Weights of a small transformer language model: a variant of Adam for these matrices, 13743 steps.
MLP neurons of a small language model. Each row is named by its layer, matrix (up: input weights) and neuron, and shows model dimensions 80-207. Each number is 200 + 40 x the weight over its row's rms, rounded and kept within 0 to 999.
After each neuron's rows, "fires in" lists the words (lower case) most often at its 100 highest values on Wikipedia text that the model never trained on.

L8.up853,211,203,175,172,217,204,161,184,125,177,235,204,167,178,148,156,218,222,138,264,118,174,271,155,259,133,135,236,182,294,162,211,161,216,194,244,233,193,240,189,281,254,208,253,201,158,197,158,233,184,184,208,244,182,202,251,213,227,264,215,207,202,200,197,202,157,168,139,253,197,254,203,157,236,207,226,183,145,214,278,249,205,179,253,243,197,143,182,193,210,213,198,281,183,219,200,215,198,284,163,163,155,181,180,138,219,240,202,72,257,194,227,163,250,172,200,194,227,230,175,251,209,159,127,237,200,168,190
fires in: "with", "including", "includes", "included", "following", "after"

L20.up621,238,221,194,218,199,192,210,127,150,160,242,274,221,149,287,165,187,210,222,192,193,190,191,253,180,181,235,219,203,235,208,217,170,209,270,201,229,144,249,242,151,173,203,293,274,182,191,183,231,184,285,211,194,181,212,244,162,160,201,174,155,223,178,249,207,231,180,192,159,204,243,182,146,137,229,280,216,214,194,230,192,207,270,201,227,270,81,219,204,120,185,154,275,187,119,188,246,207,158,161,193,214,250,176,164,216,237,233,175,199,121,264,198,152,129,213,107,230,222,154,158,253,132,194,213,223,229,114
fires in: "which", "that", "what"

L4.up401,159,187,198,251,202,188,142,234,225,117,296,216,142,150,173,155,194,169,164,230,192,136,207,221,178,153,209,245,178,198,176,165,215,181,170,166,121,137,245,136,139,187,155,199,145,153,194,169,260,172,219,166,151,159,222,237,198,222,242,233,250,240,229,242,137,248,140,242,205,191,244,171,185,233,181,211,220,115,232,265,237,158,253,223,231,181,169,141,210,232,93,237,256,219,173,202,170,191,264,186,254,260,185,281,218,194,199,188,148,237,225,163,168,238,184,215,154,171,251,155,188,193,184,123,273,226,262,172
fires in: "after", "following", "since", "to", "despite"

L6.up591,215,230,263,168,183,209,230,204,183,166,208,258,155,202,194,220,191,120,239,190,284,238,193,183,245,189,169,262,174,202,240,214,243,207,183,220,251,140,185,283,260,241,127,240,216,181,224,315,164,215,192,128,171,197,167,216,232,250,181,200,188,130,147,172,181,190,120,117,194,249,189,150,217,172,266,176,237,182,199,225,255,204,288,209,185,155,159,189,185,278,175,203,196,216,154,243,248,215,248,135,227,130,178,119,215,199,194,234,167,223,185,198,257,142,222,191,176,201,232,204,162,268,169,159,224,203,192,174
fires in: "be", "is", "was", "been", "councillor"

L11.up806,242,243,168,245,223,201,179,175,223,209,203,210,145,233,195,173,160,198,180,141,239,185,225,138,171,146,205,250,237,233,192,282,104,184,218,205,175,246,266,154,152,269,220,203,166,235,176,150,136,108,223,180,137,219,194,232,174,135,224,236,192,254,182,247,246,199,230,160,216,201,168,150,227,247,228,262,203,255,214,130,306,199,270,114,238,177,204,212,250,220,186,180,209,214,154,175,128,164,158,214,170,163,208,165,175,164,183,157,232,233,207,191,230,206,157,259,178,259,187,263,179,259,229,179,192,148,164,142
fires in: "in", "from", "through"

L8.up103,125,231,256,196,176,230,175,198,153,189,175,212,204,154,226,201,186,196,175,284,144,217,215,166,199,189,239,284,170,175,234,192,241,221,180,260,159,121,279,270,220,242,177,226,230,165,199,203,184,211,220,152,188,233,247,186,107,246,156,282,218,177,143,183,219,159,219,121,201,273,171,172,161,233,181,148,214,180,173,206,287,207,173,196,216,149,149,202,200,215,206,208,151,233,101,211,196,278,170,141,250,174,164,195,221,200,163,246,238,288,235,178,296,118,221,182,237,224,250,144,227,214,207,205,212,143,247,204
fires in: "was", "were", "is", "occurred", "are", "over"

L21.up353,204,134,162,193,225,225,167,149,179,228,242,226,114,199,266,238,264,214,214,153,168,202,192,207,188,145,187,180,229,205,260,170,215,130,188,207,277,187,140,182,174,197,180,257,182,242,228,106,217,171,222,185,251,202,187,208,236,191,197,245,234,168,190,201,248,240,301,231,232,201,179,199,170,225,231,143,144,229,204,165,271,283,230,129,237,220,133,215,196,188,155,171,167,232,156,190,133,190,183,197,228,215,222,111,193,176,239,234,198,164,207,187,193,174,237,169,139,240,189,151,149,177,215,201,123,140,197,278
fires in: "in", "at", "during"

L4.up150,174,246,215,229,188,227,221,164,192,151,216,197,240,167,203,169,154,223,262,158,137,130,221,242,172,156,259,178,213,223,226,241,155,194,185,175,226,239,205,194,220,117,90,221,116,166,205,271,198,187,147,209,205,227,239,189,158,206,138,190,58,215,141,182,234,206,224,217,166,139,116,250,129,200,153,223,234,154,190,103,310,98,198,179,209,242,215,168,287,197,175,261,254,129,231,197,175,218,207,187,270,207,292,218,147,221,248,211,174,218,163,170,134,241,222,180,182,184,153,208,216,194,189,219,205,157,160,185
fires in: "on"

L8.up359,250,143,210,224,161,219,165,150,214,220,204,189,204,177,213,211,212,152,162,187,215,141,192,263,176,235,152,240,156,276,148,173,103,214,259,205,202,133,204,163,111,203,247,169,187,148,217,234,238,178,177,231,218,222,115,216,224,202,211,208,139,107,143,258,237,229,225,206,230,231,217,233,224,244,198,155,225,186,257,161,276,212,247,183,179,161,250,201,186,218,210,190,279,180,142,250,263,144,146,186,230,237,140,226,151,144,226,136,294,183,188,202,199,227,157,211,134,230,282,219,155,168,258,293,196,278,264,193
fires in: "of", "into", "from"

L20.up272,239,257,229,165,139,242,165,123,178,178,201,163,193,181,193,258,170,171,190,264,209,175,202,143,185,211,165,294,202,311,305,189,184,200,224,260,189,217,250,190,201,161,223,222,181,180,148,216,207,248,245,160,153,261,231,224,134,193,177,254,182,208,211,191,234,262,190,197,155,269,173,227,180,192,226,173,233,233,242,170,226,185,235,205,211,194,137,217,246,157,156,154,217,160,125,249,193,161,150,230,207,166,261,189,158,223,192,254,87,174,213,195,166,128,242,149,134,255,228,205,199,262,250,198,193,234,182,155
fires in: "which", "where", "and", "with", "there", "has"

L20.up957,187,159,213,244,146,209,174,219,213,152,219,179,238,220,140,198,196,211,202,139,248,228,218,247,172,153,191,269,196,255,222,160,198,108,188,299,194,188,166,193,162,249,197,171,218,184,134,207,214,201,230,206,160,102,196,215,220,179,216,261,213,158,162,225,173,203,208,85,253,230,204,250,155,155,153,247,163,194,175,197,251,191,287,215,169,225,196,191,127,178,250,202,125,188,234,258,250,201,183,184,204,271,155,211,250,103,241,182,223,146,189,209,206,136,207,193,159,220,212,191,245,163,265,240,249,225,170,150
fires in: "was", "is"

L11.up358,258,195,241,164,155,167,208,159,234,218,169,196,144,196,181,147,172,180,192,140,166,205,181,254,240,226,242,184,216,156,194,273,177,224,162,201,176,124,176,226,209,198,155,269,176,216,306,224,252,191,180,232,152,217,171,179,163,263,182,137,213,265,179,209,207,197,244,221,128,237,202,215,248,244,191,146,153,160,271,173,244,206,224,179,178,174,219,220,216,154,189,184,166,204,235,256,173,227,158,229,208,254,184,238,188,173,195,207,241,246,144,200,192,267,302,139,218,182,165,177,102,194,163,158,201,209,223,209
fires in: "the", "of", "in"

L8.up965,263,162,175,232,156,207,186,162,259,162,236,181,253,260,149,192,218,179,215,126,117,201,219,196,168,207,142,261,165,189,232,182,147,231,213,214,155,197,234,105,227,212,147,180,182,223,219,228,198,240,260,206,194,237,225,186,134,216,219,232,164,149,167,155,189,245,191,211,131,258,178,156,196,238,244,216,202,209,198,179,194,161,132,145,177,248,126,222,182,211,206,182,196,144,159,213,247,343,219,189,164,232,199,125,223,206,205,216,196,193,94,244,194,202,94,216,134,177,198,247,165,229,234,169,245,155,174,140
fires in: "is", "have", "has", "where", "are"

L6.up639,182,213,130,183,210,196,205,246,190,215,114,268,95,182,283,206,230,159,230,246,194,195,229,201,239,180,159,266,139,184,202,232,195,166,172,173,213,226,212,205,166,244,150,227,143,189,148,180,152,172,138,216,259,134,184,243,177,188,212,218,206,231,195,196,192,173,297,214,226,287,176,242,163,203,195,156,171,141,196,123,208,226,98,248,252,180,149,178,237,270,149,193,203,224,199,173,152,235,194,202,293,207,203,230,180,128,255,128,157,273,180,158,264,190,107,198,245,183,273,234,170,134,194,203,178,207,208,220
fires in: "in", "at"

L4.up703,252,212,219,183,159,153,212,249,149,213,150,242,155,198,273,207,197,192,215,239,195,169,175,209,208,197,191,191,229,145,212,251,132,251,184,207,282,165,222,231,138,174,109,131,184,200,266,178,204,252,213,209,173,175,206,281,199,252,202,223,214,198,110,226,164,193,302,226,217,219,202,202,205,216,135,191,202,219,253,185,243,272,200,150,202,182,209,188,222,318,175,187,207,209,197,287,185,178,125,182,236,267,185,114,202,160,193,198,164,186,212,214,178,297,277,174,191,186,238,183,133,206,231,194,212,125,200,152
fires in: "the", "cappadonna"

L4.up357,211,155,173,208,221,231,202,253,182,160,166,217,98,125,187,146,196,221,216,189,204,206,220,120,214,87,188,192,184,221,183,189,196,149,165,187,248,197,205,180,135,146,174,182,219,159,198,158,154,225,111,168,224,223,169,234,207,201,174,204,124,172,116,175,160,181,253,247,212,173,268,199,164,163,190,254,159,208,244,133,184,232,274,211,143,208,147,127,193,196,177,185,276,208,212,181,251,179,235,234,206,230,181,204,215,158,210,161,161,274,131,163,246,159,218,181,244,239,129,262,201,205,319,227,197,196,201,223
fires in: "is", "the", "was", "at", "it", "attended"

L21.up51,254,208,219,228,308,109,241,226,225,178,251,232,174,209,191,186,178,198,132,130,178,170,188,197,213,143,152,276,143,206,247,227,216,203,189,186,181,106,209,225,186,213,137,260,262,244,205,184,177,201,196,148,234,183,204,201,185,250,203,312,218,178,186,171,168,210,248,162,207,208,176,245,199,138,104,264,195,215,170,192,255,198,179,172,212,217,177,250,179,216,201,154,163,232,175,216,131,264,298,239,202,166,148,209,205,175,231,243,216,228,239,205,217,187,255,267,173,168,164,133,119,205,254,193,221,175,213,235
fires in: "is", "was", "s", "re", "are"

L15.up56,200,179,220,217,239,187,201,176,229,144,286,226,207,205,137,194,178,137,149,195,176,182,186,183,211,142,185,250,166,138,277,165,192,198,245,271,196,205,168,246,259,265,161,225,195,236,222,202,228,208,232,254,172,149,138,161,82,229,160,234,169,217,187,165,195,114,208,247,246,218,193,178,146,147,160,231,267,214,197,190,229,178,226,202,230,220,160,172,234,225,211,237,234,145,103,180,254,213,199,197,203,167,182,152,163,183,238,176,183,159,161,182,210,210,199,167,173,220,193,184,238,179,295,156,268,218,156,160
fires in: "are", "is", "typically", "be"

L22.up609,200,248,242,228,154,198,139,196,208,176,194,231,255,215,216,208,114,250,164,148,246,228,209,176,164,171,269,257,215,173,191,200,145,131,232,171,184,211,150,299,235,242,170,242,228,142,189,120,188,157,172,164,154,198,222,207,195,164,229,191,254,146,146,179,217,162,263,176,231,213,203,176,239,51,172,217,269,123,242,182,211,114,234,174,211,256,175,227,189,208,212,185,203,114,155,182,270,282,247,216,165,246,177,183,154,171,250,256,214,200,222,216,250,209,210,227,223,213,237,164,264,181,219,221,282,195,181,205
fires in: "was", "is", "been", "were"

L6.up290,250,225,220,180,253,199,170,158,181,166,168,201,216,131,210,172,265,225,198,261,185,196,213,197,232,167,218,228,184,199,178,152,231,282,230,236,174,184,186,235,216,203,157,234,218,197,203,238,252,112,290,256,185,194,126,202,139,198,271,177,194,235,192,168,215,165,212,229,250,253,260,158,227,185,184,217,213,241,170,195,190,220,265,188,147,198,181,173,183,196,222,198,283,275,165,144,157,167,112,175,225,191,206,214,195,237,226,197,207,182,177,190,198,168,270,194,239,218,189,195,167,206,279,236,225,118,206,223
fires in: "a", "have", "an", "of", "it", "had"

L4.up554,217,186,222,148,188,312,187,241,184,184,171,240,211,228,191,246,195,227,212,191,169,190,240,140,160,204,278,204,251,270,223,179,122,238,167,293,158,202,206,175,203,269,154,243,154,256,195,243,178,148,205,214,206,200,164,162,117,307,174,206,163,219,228,228,151,166,204,266,150,247,166,185,223,209,123,180,130,140,190,221,265,191,259,203,232,216,164,172,286,248,154,190,153,257,213,213,165,222,160,174,213,264,256,202,207,221,192,226,231,180,141,203,208,182,172,118,203,207,179,171,179,152,146,163,289,152,145,222
fires in: "at"

L8.up990,140,195,234,135,173,203,238,189,206,199,169,230,162,147,187,216,239,217,196,253,176,149,222,206,201,197,204,234,175,277,209,171,215,165,193,229,187,234,256,204,130,170,236,196,225,209,185,213,259,71,271,116,256,153,196,235,138,214,240,186,214,264,221,262,207,230,220,243,185,189,175,152,209,210,252,203,198,143,243,220,165,173,199,177,174,110,197,187,210,161,223,238,231,222,121,287,159,172,150,180,153,154,198,257,209,178,171,235,157,194,112,232,190,159,204,183,193,225,261,241,259,181,220,131,220,175,228,144
fires in: "also", "as", "that", "after", "to"

L8.up271,214,138,139,170,209,263,244,120,203,170,203,258,225,197,186,137,238,124,215,192,211,222,202,171,230,175,173,219,210,193,157,177,154,226,207,143,210,187,203,236,203,209,185,141,124,155,292,170,202,86,195,135,186,219,140,254,264,292,276,183,230,229,181,241,167,210,189,189,253,176,200,156,207,204,205,196,152,203,224,259,177,178,242,224,190,224,170,204,177,239,235,160,235,225,203,231,237,159,177,205,167,321,220,173,170,188,208,142,196,220,201,149,175,231,218,239,172,190,190,228,117,85,205,189,240,211,250,181
fires in: "to", "of", "from", "a", "being", "despite"

L6.up131,190,246,192,153,144,202,181,177,173,134,151,211,218,89,228,232,214,229,248,232,170,182,187,161,329,216,263,221,223,210,228,191,195,234,236,238,249,203,168,203,249,270,201,191,216,184,230,222,186,119,223,165,152,246,162,224,156,248,185,180,176,214,172,245,202,162,236,235,176,222,269,113,163,233,217,170,253,167,232,157,243,222,189,235,126,191,138,153,243,241,233,152,179,261,271,191,197,157,175,195,208,185,228,192,128,212,200,207,220,209,227,176,182,181,270,170,241,239,166,161,229,174,182,249,196,174,176,203
fires in: "a", "only", "with", "the", "have"

L22.up43,151,55,204,210,171,197,226,195,166,240,236,207,154,206,188,213,160,163,218,128,204,184,210,207,182,176,138,230,220,204,214,273,201,232,276,256,171,231,181,144,253,226,234,197,230,209,218,138,175,132,213,194,154,173,175,151,196,200,220,239,191,175,180,223,179,203,229,171,194,254,205,202,215,125,177,236,191,126,138,145,234,149,229,123,198,165,170,207,190,219,241,178,162,94,166,193,177,209,254,213,141,264,200,154,209,215,202,218,213,200,231,229,205,218,152,175,189,204,221,241,51,196,251,262,202,257,209,168
fires in: "was", "is", "were", "been", "being"

L8.up651,184,178,215,202,282,177,232,226,198,179,223,206,202,171,202,186,252,247,180,194,278,189,301,197,211,141,151,213,149,256,188,135,179,204,239,242,198,172,236,131,181,167,181,133,133,202,136,192,200,225,209,141,202,200,192,191,249,276,147,200,180,204,164,254,233,259,192,152,235,129,172,249,153,198,221,105,213,231,191,219,241,214,279,210,253,206,238,132,236,119,113,170,200,206,181,195,166,215,200,166,190,167,271,252,154,134,169,235,194,196,196,193,204,194,217,155,153,197,181,337,141,198,165,230,175,176,236,201
fires in: "20", "career", "18", "honda", "affirmed", "at"

L6.up188,209,158,217,162,167,194,142,263,190,188,224,225,178,206,161,217,177,203,234,185,186,165,225,226,160,138,91,296,195,164,107,142,176,231,204,231,193,128,211,191,294,223,221,208,229,202,238,140,130,210,169,215,168,191,176,183,199,163,165,242,208,182,210,239,215,273,179,145,228,194,253,255,182,186,159,168,190,177,228,175,170,253,153,167,276,215,212,188,211,238,165,217,215,216,202,272,234,271,261,179,316,130,244,228,182,195,245,259,176,225,203,190,212,160,202,124,148,221,196,190,207,172,238,226,178,149,205,181
fires in: "of", "in", "on"

L15.up240,167,189,214,209,273,161,245,223,123,218,209,194,130,174,171,260,224,169,183,137,148,158,161,218,207,114,197,212,226,234,178,210,130,225,243,266,194,148,221,195,206,256,143,184,229,214,209,225,254,212,200,191,241,159,164,210,212,212,246,205,185,191,151,236,151,209,265,130,217,264,246,177,141,172,162,242,225,190,173,212,159,203,203,204,256,217,261,206,184,211,229,181,229,208,223,153,147,175,183,201,232,201,157,216,120,211,346,241,249,151,248,149,213,165,158,184,146,167,222,204,169,159,226,241,227,218,205,136
fires in: "been", "while", "still", "was", "were"

L21.up168,153,141,207,246,187,172,203,230,145,219,182,205,185,193,250,197,188,243,141,222,187,223,202,198,174,198,131,133,224,175,273,164,174,215,199,275,156,138,173,216,163,197,207,155,248,218,174,184,220,199,214,178,252,89,265,224,211,283,231,242,169,184,232,239,186,228,219,180,209,206,207,268,142,182,203,236,229,131,175,216,155,208,197,196,237,187,252,220,210,200,192,245,169,106,226,263,207,153,252,139,257,248,152,166,239,149,230,299,176,224,272,197,236,207,190,214,155,202,138,287,163,152,198,221,206,281,219,214
fires in: "was", "before", "been", "became", "first", "later"

L8.up129,211,190,185,184,245,211,180,191,121,163,317,209,181,199,230,199,238,181,223,248,294,226,208,213,191,241,247,256,209,210,193,175,218,291,271,214,171,220,220,145,101,200,190,223,195,210,211,260,227,177,182,237,245,190,176,254,209,307,227,160,203,203,151,229,237,207,175,140,159,239,235,150,217,162,158,186,237,207,134,231,192,236,232,120,195,206,211,152,222,298,209,222,115,163,182,201,166,202,187,221,164,191,127,165,162,210,141,166,206,222,228,270,188,228,214,171,179,191,160,155,208,256,188,194,222,188,237,242
fires in: "he", "they", "she", "horse", "to"

L11.up917,125,253,204,243,195,201,236,239,205,170,185,205,160,148,192,154,245,209,231,139,113,157,185,265,200,188,195,182,207,250,245,161,200,187,228,133,231,216,216,168,177,219,189,287,210,272,131,285,84,143,252,240,226,144,193,207,149,206,265,226,171,161,212,191,261,170,263,137,143,177,161,208,229,201,191,178,109,203,247,219,266,182,195,218,250,222,185,169,149,202,232,250,223,141,195,231,180,181,183,200,212,195,265,143,193,226,246,179,205,241,196,143,174,186,227,170,188,204,141,208,151,157,345,199,184,181,215,233
fires in: "in", "got", "on", "at"

L4.up580,222,161,223,165,166,157,161,245,211,208,186,160,190,203,244,172,278,240,230,205,284,181,203,180,136,188,187,244,191,270,173,202,327,312,249,262,184,98,240,142,207,162,217,187,190,214,204,209,170,226,166,209,226,193,191,206,153,212,218,163,148,257,256,191,200,231,212,164,181,212,265,208,224,205,232,209,103,234,264,183,191,216,266,124,216,215,185,242,206,206,185,215,242,238,232,209,188,237,177,231,172,149,250,137,247,205,201,129,262,233,236,217,181,160,241,211,156,199,210,215,237,170,250,267,194,169,257,192
fires in: "and"

L20.up192,191,222,244,120,178,211,269,240,133,217,197,226,218,247,189,224,210,137,213,261,178,240,167,198,182,207,158,194,197,246,195,181,183,228,262,250,278,211,235,166,161,216,232,252,235,176,173,226,242,241,180,152,160,202,224,279,203,219,213,264,95,170,177,258,115,259,200,160,175,177,201,188,153,125,153,197,182,232,221,211,167,212,297,209,201,137,188,232,240,213,161,196,263,224,188,204,229,209,160,181,211,241,266,128,228,214,256,185,206,232,244,291,224,157,219,204,157,153,187,244,176,222,293,130,201,273,188,158
fires in: "that", "which", "who", "would", "he", "british"

L8.up123,223,218,144,260,170,220,162,255,154,174,211,217,168,218,172,252,189,212,164,222,206,233,212,206,172,158,210,156,221,259,212,157,162,248,236,243,142,180,190,160,280,255,174,182,107,205,190,168,244,165,237,169,204,138,235,179,177,216,132,227,176,170,187,231,187,257,233,178,204,230,176,250,195,120,221,202,198,155,252,219,191,147,230,156,178,200,169,231,212,181,187,170,185,140,207,314,180,195,244,139,160,270,204,213,221,188,197,216,204,248,196,215,212,249,272,206,126,171,177,251,156,218,232,163,245,246,214,137
fires in: "was", "being", "became", "served", "win", "been"

L11.up957,141,213,162,218,244,187,165,118,185,136,201,237,182,192,208,204,263,214,201,218,159,95,195,150,263,253,253,199,228,231,214,207,237,188,270,170,167,153,195,253,146,269,170,180,242,163,211,231,171,195,239,173,211,133,180,109,203,202,293,184,197,121,181,174,210,217,183,156,146,313,202,178,216,187,139,176,222,165,228,223,218,139,163,215,248,239,184,186,218,198,220,191,200,245,143,189,214,251,278,184,182,202,159,154,233,222,202,250,143,202,258,174,192,115,173,228,178,171,152,219,213,146,239,248,233,162,197,216
fires in: "was", "been", "is", "be", "were"

L21.up1016,188,206,202,144,176,243,209,119,243,195,216,177,205,208,200,219,153,218,217,281,205,190,187,256,227,104,191,174,169,242,175,147,214,231,236,177,237,251,252,272,161,195,192,222,284,244,148,213,245,193,252,165,151,164,234,214,136,256,154,205,192,219,117,215,146,201,212,168,201,231,177,234,128,201,154,147,283,172,203,211,238,179,248,219,195,166,184,303,174,166,186,159,185,171,155,260,229,245,219,200,181,211,301,194,158,162,248,272,213,185,194,244,200,127,241,142,162,252,261,151,205,147,170,217,242,277,192,127
fires in: "this", "which", "that", "name", "it"

L15.up638,302,226,236,209,181,153,291,229,152,222,200,206,174,148,305,195,194,180,204,219,203,210,168,247,252,184,225,252,153,200,165,253,182,261,289,230,141,188,193,109,187,278,121,182,214,134,183,178,282,211,204,163,260,208,195,275,131,280,171,142,209,185,139,160,215,142,225,160,227,227,151,189,127,186,154,219,229,243,216,191,289,133,188,170,201,236,211,157,295,156,146,253,182,175,229,175,213,179,201,259,234,182,240,160,177,193,170,228,176,205,269,290,189,212,216,179,217,124,121,216,172,217,169,216,184,205,157,195
fires in: "states", "soviet", "u", "united", "air"

L8.up734,235,188,179,209,206,220,181,201,223,178,219,203,228,241,135,242,138,261,191,186,129,184,209,119,154,197,214,257,251,228,176,242,148,181,174,253,157,294,241,152,271,247,171,208,165,180,155,183,172,195,207,197,179,230,151,169,148,219,240,218,203,184,244,185,192,228,258,267,299,172,228,199,185,219,203,242,114,152,235,175,268,143,167,206,262,182,184,207,208,200,235,251,240,184,168,206,189,236,234,117,236,283,106,135,233,212,210,235,140,221,245,156,201,244,213,236,164,198,153,153,144,217,240,253,202,238,260,204
fires in: "on", "against", "lost", "scored", "in"

L11.up360,193,141,202,249,155,238,195,102,162,188,230,213,168,193,258,124,192,227,126,111,248,209,215,135,216,140,246,156,197,215,207,230,181,273,320,264,232,194,262,167,242,198,173,249,208,130,186,237,217,212,148,106,296,250,169,204,182,185,217,223,240,207,199,163,200,253,227,205,193,194,219,195,202,188,243,241,205,170,197,218,186,106,204,257,160,212,156,145,214,197,184,163,206,189,212,204,198,214,189,191,162,157,157,178,190,197,188,192,166,167,228,239,201,135,253,123,218,172,167,203,184,127,280,290,161,190,215,218
fires in: "and", "the"

L11.up754,179,163,208,187,225,257,187,193,242,187,115,199,203,263,204,155,167,292,205,218,212,219,254,168,261,71,238,204,261,179,183,255,184,172,194,170,219,221,292,117,262,229,158,195,140,205,178,168,162,213,258,182,229,148,173,186,197,215,193,270,139,211,206,206,176,215,178,176,203,215,264,192,253,239,232,135,148,158,222,182,209,227,309,230,150,183,146,191,236,215,176,158,173,216,153,220,192,206,173,195,184,276,168,222,206,152,177,202,169,208,174,181,164,132,196,187,234,216,186,287,184,165,195,182,187,213,274,258
fires in: "in", "at"

L15.up896,221,205,176,138,139,194,202,234,167,174,228,160,178,112,194,202,177,180,193,251,172,170,230,215,199,178,221,201,239,170,185,204,152,197,168,205,234,149,188,185,132,199,240,220,251,200,131,131,113,195,176,246,215,241,190,192,269,222,224,241,175,189,185,168,241,290,234,195,250,167,306,274,276,218,129,163,116,185,237,250,149,126,213,134,181,184,210,223,145,182,212,236,236,202,203,218,268,174,118,149,206,229,211,241,208,163,212,184,191,166,215,166,148,185,214,148,213,206,185,193,179,170,212,199,144,234,277,303
fires in: "on"

L8.up139,180,96,182,178,200,187,151,143,168,220,179,223,208,202,194,187,216,166,274,251,227,182,186,194,240,148,120,227,223,168,226,237,168,270,276,219,122,170,183,232,240,243,219,214,138,150,222,168,241,217,276,174,145,194,178,187,182,263,197,180,202,215,204,206,204,201,189,243,146,186,89,160,290,296,170,177,141,197,205,227,160,256,257,104,245,212,204,136,214,225,232,248,176,225,179,140,189,264,132,145,219,260,211,138,191,246,211,215,252,298,237,264,249,174,183,194,148,180,165,195,210,208,175,166,157,152,217,156
fires in: "he", "who", "it", "and", "involves", "she"

L6.up758,217,147,187,197,168,150,282,209,226,217,225,188,153,241,187,239,272,235,193,185,167,197,201,200,227,243,170,273,160,271,234,138,156,243,158,207,241,211,232,173,216,157,211,165,213,173,131,274,171,195,268,179,107,262,183,259,176,218,198,131,120,180,215,143,137,137,195,107,241,233,216,249,320,226,197,193,188,166,226,207,203,175,191,245,180,188,240,169,176,199,131,203,196,201,163,283,148,253,306,225,264,200,219,153,244,184,211,189,189,245,213,154,272,188,177,195,275,104,189,228,185,217,172,179,178,232,188,226
fires in: "for", "as", "announced", "nac", "on", "final"

L6.up246,189,184,179,184,125,169,218,179,236,129,186,226,182,213,140,163,300,168,209,200,219,186,285,204,242,180,161,285,210,223,214,136,191,237,184,210,178,140,224,215,197,237,223,192,239,151,152,214,133,199,130,165,221,153,182,213,175,193,238,247,226,193,194,162,161,201,279,111,266,150,157,229,194,203,166,150,161,210,191,203,204,219,189,196,155,179,206,153,177,268,119,239,220,162,181,315,167,246,181,166,171,129,204,120,210,123,219,240,172,231,145,139,221,104,155,136,231,229,160,191,199,204,245,199,174,190,203,180
fires in: "in", "on", "over"

L20.up131,140,218,167,214,259,213,220,185,224,231,185,208,223,188,283,142,189,189,190,151,247,155,204,208,168,182,183,245,266,266,238,262,154,143,183,203,220,200,171,242,135,226,208,156,223,197,212,153,178,94,219,228,180,151,194,156,167,224,286,242,246,234,153,165,172,149,211,212,160,257,174,180,204,248,208,231,190,170,134,173,221,181,252,124,198,165,190,211,220,243,231,208,224,243,201,189,202,213,216,236,203,260,193,178,173,177,215,185,170,231,205,230,216,157,202,118,232,217,211,227,144,204,280,304,130,171,219,253
fires in: "in", "during", "of", "after", "second"

L8.up157,177,274,133,218,157,168,253,228,165,215,203,178,198,195,209,157,143,186,157,241,134,171,225,153,191,180,165,234,224,223,172,217,209,184,189,172,199,195,158,112,201,287,209,257,130,239,171,184,161,100,209,187,191,135,184,211,291,196,188,230,199,141,146,228,190,175,259,172,217,161,328,187,205,84,210,186,218,125,230,183,243,48,214,206,244,232,199,182,196,166,199,165,239,243,192,353,207,240,258,204,216,290,165,184,196,145,258,199,179,219,213,218,263,209,188,222,167,136,185,111,153,211,197,223,267,293,170,176
fires in: "was", "got", "scored"

L6.up777,203,188,172,254,258,196,255,204,226,149,199,221,227,159,189,155,130,263,245,167,232,197,202,253,194,139,182,232,237,207,247,244,152,186,310,178,159,50,195,230,120,300,151,181,128,183,211,142,195,238,221,160,148,158,208,181,239,194,173,183,209,200,194,185,209,181,176,185,221,303,272,159,175,138,226,207,137,197,226,243,176,205,303,209,201,164,213,174,201,142,150,145,211,184,182,266,280,246,178,151,208,228,205,230,174,175,216,235,248,202,179,182,145,257,226,228,190,222,240,153,197,189,220,159,213,255,164,191
fires in: "was", "is", "hanging"